config.toml
num_hidden_layers = 18
intermediate_size = 448
norm = "rmsnorm"
norm_place = "pre"
qk_norm = false
tie_word_embeddings = false
init_std_up = 0.0285
lr_mult_o = 3.0
decay_fraction = 0.716
max_seq_len = 256
train_tokens = 333200000
MLP neurons of a small language model. Each row is named by its layer, matrix (down: output weights) and neuron, and shows model dimensions 16-143. Each number is 128 + 24 x the weight over its row's rms, rounded and kept within 0 to 255. A neuron's up and down rows have the sign that makes its largest values positive.
After each neuron's rows is what it responds to, as a language model described it from the Wikipedia text at the highest values.

L14.down295 [128 111 141 131 118 118 106 102 110 146 159 118 138 181 105 170 148 138 123  78 139 153 164 167  83 152 126 100 135  88 124 122 124 103 129 150 136 161 142 128 104 111  85 159 102 123 139 123 170  91 137 104 148 140 105 120 106 143 137  95 145 121 161 188  88 128 146  96 106 122 176 108  93 135 147 152  88 159 150 130 109 107 128 128 142 123 129 139 123  96 194 113 154 143  97 144 154 134 123  99 117 152 123  90 146 112 126 132  85 150 147 141  87 137 102 160 138 152 143 156 110 112 129 135  60 105 134 134]
Responds to: Digits inside long numbers

L10.down115 [125  88 141 159 135 156 113 128 126 109 131 106  85 145 182 126 141 134 154  93 157 178 133  84 162 136  99 113 128 119 123 139 114 155 145 161 151 116 112 100 127 125 120 117  96 176 123 158 137 126 104 144 126 139 110 128  84 137 188 120 137 114 135 130 111 125 152  97  87 170 106 144 103 128 134 136 133 185  58 168 127 106 131 129 154 162 125 133 147 124 120 129 153 150 126 160 159 149 176 100 126 122  87 133 130 149 123 144  95 134 157 144 155 134  97 151 118 111 107 143 150  81  99 106 153 131 143 122]
Responds to: Relational nouns and separators

L4.down429 [136 157  98 126 179 126 136 159 129  82 124 125 142 145  96 171 156 135 139 139 165 103  97 105 123 148 146 148 117 105  82 116 122  94 113 177 122 112 117 135 125 134 124 117 151 149 163 150 130 178 113 128 101  99 123 127 133 107 119 117 124 122 121  60 126 114 132 179 185 128 182  83 146 125 118  88 144 162 102 147 117 104  85 108 122 157 153 131 116 135 140 110 122 100 145 145  84 129 129 112 116 140  79 138 145 149 133 136 103  79 148 120 119 104 149 103 118 183 155 103 144 114 127 153 153 117 130 174]
Responds to: Degree and manner adverbs

L14.down48 [120 139 121 135 142 157 117 145 136 107 145 148 136 168 144 125 103 165 131 123 127 103 113  96 106 143 119 108 108 114 146 133 191 136 104 133 117 161  99 114 128  91  78 136 119 124  64 101 107 142 121 129 111 113 108 100 124  92 122  95 115 124 128  99  92 159 145 150 117 156 167 130  82 113  96 129 151 130 168 137 136 134 117 110 147 129 137 170 102 194 137 101  94 164 133 116 173 142 139 117 144 137 117 127 115 132  97 112 117 119 124 119  91 135 140 100 118 167  99 106 105 116 169 178  92 141 132 157]
Responds to: Proper-name start fragments

L10.down226 [142 104 153 131 199 128 104 162 113 130 105 157 106 110 142 107 154 148  89 148 127 145 118 125 114  98 157 147 121 113 114 134 138 118 129 135 147 117 142 149 111 152 109 136 114 174  73 111 155 118 141 157 136  99 120 129  98  97 109 120 130 136 113 121 111  98 118 205 148 116 146  98  95 129 159 185 108 144 118 130  87  94 114 122 141 163 120 115 105 157 146 129  90 117  86 159 152 139 112 134 104 123 147 144 154 172 123 130 146 108 161 147 138 124 123 158 127 115 126 116 127 143  94 121  95 154 192  99]
Responds to: Time-period nouns after determiners

L10.down188 [ 80 127 108 122 120 151 123 121 124 103 149 128  95 133 139 121 159 118 112 162 132 169 136 135 144 163 112 174 120 109 103 127 106 133 141 132  90 119 123 135 126 136  85 131 134 128 188 136 141 107 144 136  95 134 121 117 166 128  95  96 144 117 127 162 102  80 138  72 123 115 118 133 139 119 190  97  72  91 132 147 137 121 131 135  76 107 115 155  99 109 115 118 109 149 122 133  82 113 101  85 110 145 146  93 102 111  77  67 102 101 116 105 129 136 102 129 175 120 109 116 124 134 122 122 164 106 142  94]
Responds to: Table cell values

L14.down96 [161  77  92  94 186  94 128 119 112 166 174 187 106 157 115 125 173 127 132 100 160 147  97 146 122 107 142 119 110 132 150 103 136 157 124 134 102 163 133 121 133 128 113 113  98 121 155  95 134 106 123 132  98  94 125 138 132 134 114  96 149 169 132 115 121 128 166 121 142 121 144 106 120  91 124 102  98 119 133  76 127 130 111 116  95 107 135  84 115 129  98 157  57 162 141  66 162 120 160 145 140  70 138 119 137 141 143 128 142 131 144 114 143 135 141 145 113 154  87 152 129 150 158 108 100 143 122 115]
Responds to: Numeral starts in tables

L10.down343 [116 146 128 156 140 161 141 144 141 124 136 137 122 173 152 113 135  90 158 146 147 155 124 103 142  85 137 116 104 116 114 144 106 133 100 123 131  89 164 124 111 155 151 164 135 140 137 148 130 125 104 193 100 167 131 114 123 195 156 163 116 132 113 116  95 147 112 134 103 124 165 160 111 110  95 141 136 134 144  87 127 143 127 101 148 149 102 141  96 115  98 116 109 171  93 126  90 111 101 160 133 133 105 122 157 137 124 178 149 121 137 149 118 138 126 157 154 147 128 117 132 114 108 108  89  78 167  95]
Responds to: Final token of names

L4.down308 [113 128 147 157 125 125 130 119 154 118 134 104 149 116 110 119 137 145 113 135 135 137 161  81 103 102 132 104 136 135 138  86 154 119 143 203 166 112 123 135 124 149  96 164 124 109 162 136 180 118 120 155 151 121 191 131 115 145 129 138 135 164 135 158 132 169  69 196 137  95 152 134 106 110 100  94 129 145 134 119 139 131 131 138 120 131 108 107 117 133  63  85 126 162 137 133 109 132 122  95 118  97 125 125 127 116 130 155 104 152 133 130 107 124 104 102 163 155 102 105 134 135 136 156 132 133 159 125]
Responds to: U.S. and title modifiers

L4.down182 [140 130 106 111 109 134 116 103 158 105  96 129 152 134 124 122 131 109 136 142 118 125 148  68 108 152 138 128 126 120 140 119 108 150 103 171 139 187 138 112 119  99 112  93 128 121 114 129 145 141 167 131 102 153 113 176 108 109 114  85 117 122 172 148 153 132 140 205 135 116  77 138 142 139 138 130 125 131 119 152 124  94 111 122 146 134 165 134 110 131 224 143 135 137 161 152 108 132 110 154 114 138 107 137 143 187 130 137 113 123 127  93 168 136 103 142 131 146  99 111 133  66 154 151 165 110 156 117]
Responds to: Name-initial tokens, some adverbs

L10.down302 [ 91  87 176 130 125 135 119 160 132 162 113 102  99 116  99  85 156 146 119 119 147 129 107 136 128 117 163 151 111 156 125 144 117 146  90 116 124 127 123 110 102  85 118 150 142 171  92 139  86 135 133 123 129 160 108 163 141  78 121 110 134 117 159 175 161 150 120 195  98 137 119 157 102 110 125 110 123 165 136 182 163 112 138 105 120 120 151 132 144 119 208 140 143 170 131 162 107 115 141  87 132 157 109  80 112 143 117 132 147 160 139 114  96 161 139 134 119  78 122 163 113 134 125  96 104 130 126 137]
Responds to: Preposition "at" in adverbials

L14.down400 [ 80 165 121 113 138  79  92 121 120 145 132  87  99 145 116 127 105 113 146 129 105 134 129 125 155 140 170 159  84 118 129 135 175 139  76 134 121 134 131 162 188 161 121 154 132 124 163  99 125 129 143 136 128 163 131 153 142 153 176 135 135 110  88 104 102 135 123 153 149  90 120 152 112 129 142 121 142 112 143 127 115 148 123 127 158 128 120 140 129 127 113 146 158 157 162 119 112 141 120  89 117  77 101 137 109 135  85 108 154  85 157 115 155 105 104 149  82 149 164 117 135 155 161 149 130 118 127 100]
Responds to: Anaphoric topic nouns

L10.down431 [150 167 143 134 140 130 140 159 136 132 136 108 145 147 141 166 164 109 115 114 133 116 133 128 135 108 110 118 141 150 126 121 112 162 139 130  61 123 147 187 140 109 147 121 137 118 114 129  81 143 128  60 139 133 121 120 118 153 115 126 114  98 101 113 146 119 119 153 115 141 183 132 129 108  95 121 159 112 159 103 150 169  55 148 146 139  80 102 146 119 136  97 122 138 146 146 179 102 102  97 120 129 120 122  89 117 116 142 130  95 178 106 145 159 107 119 113 125 127  83 106 141  98 100 138 126 112 129]
Responds to: Mid-word and header fragments

L10.down159 [131 146 103 157 104 142 160 131  96 101 101 130 137 134 116 196 164 135 132 141 139 102 138  91 151 130 129  95 116 159 110 119 146 132 169 131 120 115 120 159 104 128 170  75 120 123 140 104 101 140 113 126 121 114 129 141  88 121 150  71 131 159 130 105 113 118 109 143 140 139 124 150 144 141 131  99  98 110  74  98 139 124 112 113 107 132  79 169 136 142  59 133 103 119 128 188  91 134  96 107 108  94 129 160 123 171 108 147 101 105 142  78 148 131 127  94  97 121 119 113 146 164 104 155 148 146 119  89]
Responds to: Copulas and degree words

L4.down55 [134 151  87 123 185 144 120 135 154 132 150 146  96 127 121 138 120 100 100 170 145 174 160 158 149 119 201  96 177 168 116 100 129 144  90 103 125 187 144 142 132 134 137 135 135 104 114 126  65 139 118 148 115 108 140 102 140 140 137 108 125 129 140 122 121 112 104 142 137 112 128 138 122 118 150 102 111 163 117 108 105 142 106 144 117 128 136 159 120 125 217 119 121  95 156 167  97  86 128 100 133 129 157 127 129 112 102 114 136 127 107 121 137  96 139 113 146 165 151 126 109 124 119 139 177 163 125 135]
Responds to: Plural people nouns

L4.down139 [129 104 121 127 100 147 107 120 131 176 148 138 112 153 132 116 123 150 105  93 110 138 117 116 140 115 131 118 144 150 112  68  90 115 133 101 103 116 152 135 116 171 114 135 146 106 139 137 148 100 118 134 139 145 149 103  86 143  95 132 121 135 130 127 179 121 144 149 143 156 112 114 168 112 143 123 123 177 130 137  87 145 155 139 109 145  95  62  56 125 166  86 110 126 126 130 130 100 135 105 140 106 134 133 147 105  95  73 144 128 104 129 113 151 107  90 141 132 143  55 116 189  88 130 153 120 136  96]
Responds to: Word-final name/number pieces

L14.down62 [160 149 142 151 131 137 164 104 140 104  97 165 114 158 128 138 126 111 160 100 123 116 155 118 132 103 100 156  94 111  96 110  98  87  92 130 134 123 126  70 125 107 107 130 114 133  70 123 172 119  79 131 142 125 124  46 125 160 143 139 117 116 116 166 137 165 129 143 129 152 114 169 131 113  81 167 107 117 150 179 118 110 126 145 149 159 114 134 136 126 195 145 161 129 139 122 101  89 115 123 172 182 148  65 141 141 110 148 124 157 116 132 112 159 114 127 137 115 142 118 135 130  83 113 107 119 133 118]
Responds to: Headings and predicate degree

L4.down389 [139 123 148 108  90 103 123 115 107  92  74 137 138  93 140 138 127  78 127 100 130 138 134 127 129 139  91 167 127  94 176 162  75 117 160 124 159 153 133 113 157 183  84 138 172 172 154 128 115 131 103 142 119 142  79 106 110 172 136 153 159 140 144 160 162 104 153  91 139 154 156 119 132 167 147 178 124 122 168 123 132 126  87 159  91 148 143 128  87  88 111 138 104 102 111 134 154 138 146 134 149 130 107 135 145 150 146 105 121 115 129  90 102 142 125 116 133 118 136 129 132 119 124 145 104  89 150 146]
Responds to: Coordinate BOM separator

L10.down222 [103 138 129 124 160 137 135 121 152 141 198 149 129 107  94 138 161 151 126 131 101 128 103 114  97 126 144 171 123 133 128 117 124  92 107 129 135 123 154 120 134  94 131 158 154  97  76 122 121  84 155 122  87 156 132 147 145 124 134 143 129 138 155 107 168 149 154 142 155 135 124 170 143 113  90 107 111 163 116 126 103 141 157 129 131 131 161  91  81  76 153 111 159 130 121 149 141 120 127 125 143 181  96 134 209 138 124 134 123 115 130 173 127  97 139 138 158 144 132 127 111 117 174 128 124 117  96 140]
Responds to: Plural nouns and they

L4.down81 [161 113 102 182 127 103 122 155 157 170 139 145  99 106 112  93  98 112  87 151 136 121 116  92 155 106 116 168 166 150 176 147  96 158 135 114 130 125 150 135 116 108 134 153 117 101 121 113  84 130 130 109 155  94 132 131 147  76 138 149 139 171 107 113 122 117 129  99 148 145 125 156 170 145 129 140 165  57 143 140 138 135 108 111 118 111 112 108 171 128 154 113 130 133 134 132 108 146 116  88 111  96 157 109 157 136 143 132 159 120 123 129 148 131 130 149 161 114 132 107 129 128 163 147 180 141 130 141]
Responds to: Infobox field names

L14.down248 [137 101 130 160  93 139 106 128 139  95 141 137 101 127 149 138 119 135 121 102 129 138 110 115 144 128 124 109 106 106 120 149 170 153 135 151 116 112 129 151 136 128 135 132  86 136 150  94 129 121 120 122 131 140 106 108 118  98 101 121 120 162 154 112 161 135 118 150 152 109 109 129 122 120 146 119 163 104 130 135 167 164 107 114 107 101 100 151 140 108  89 180  73 102 175 121 133  75 139 111 140 190 131 138 140 147 115 102 146 153 136 155  97 134 193 209 179 106  75  97 158  92 133 117 103  86 115  93]
Responds to: Person role nouns

L14.down428 [119 175 157 142 122 103 144 184 128 137 125 126 116  95 146 127 144 145 129 175 135 150 147 114  88  91  88 166 146 122 126 164 122 145 120  87 102 158  98 144 145 120 122 115 122  93  95 136 155  97 144  92 110 187 136  67 144 118 153  91  72 150 128 126 147 143 113 129 153 179 129 160 116 126 143 106 127 100 106 158 127 169  88 123 158 123 119 139 109 136 185 136 145  96 123 117 130 120 105 100 123 120 111 102 155 151 133  89 137 144 109 127 148 152 138 117 108 121 136 132  89 118 115 116 115 162 125  93]
Responds to: Collection nouns and headers

L10.down269 [131 165  83 154 125 131 131 124 129 180 106 135 119 130 133 126  98 107 154 134 120 129 144 122 142 148 115  72 118 104 143  90 162 142 150  99 145 102 112 113 141 122 109 157 139 144 148 129 146 136 118 149  98 119  91 127 132 165 160 123 110 144 144 122 116  93 131 145  95 107 131 115 158 144 162 118 124 123 114 129 125 133  87 194 112 117  98 145 153 137 112 118 146 104  77 110 126 161 149 116 137 172 140 136  98 174 114  84 163 147 141 151 117 125 176 141 137 127 152 123 108 154 133  94 131 163  92 188]
Responds to: Mid-word in rare names

L14.down413 [143 138 193 132 169 106 125  68 152 121  76 146 146 113 131 137 160 133 111 159 114 142 110 153 103  88 123 128  98 149 155 120 147 136 101 158 180 135 102 125 166 105 158  97 111 123 133 131 115 117 134  97 114 118 112 131 159 140  83 130 163 136 153 151  96  88 132 128 105 135 128 146 185 125 131 111 157 163 120 123 136 145 124 160 145 140 130 118 125  94 221 151  89 127 100  98 109 109 139 167  98  78 142 124 157 134 157 111 154 142 121 141 110 131 145 158  93 129 146 113 128 128 173 127 160 109 136 124]
Responds to: Table row boundaries

L14.down42 [165 187 121  60  90  92 154 131 117 120  89  73 145 107 123 132 144 108 126 139 139 118 103 109 148 101 106 130 178 131 136  88 131 161 139 151 209 129 156 126 100  79 103 115 133 117 122 126 112 116  89 126 110  78 122 143 112 129  89  87 102  81 176 122 116 148 115 108 136 139 123 144 163 121 190 111 154 148 131 143 136 128 107 148 124 138 111 159 110 141 125 127 122 130 125 136 139 101 127 113 133 149 105 105 139  99 135 136 135 105 151  87 102  98 121 123 124 148 140 140  96 151 130 113 139 160 147 182]
Responds to: Structured field-label tokens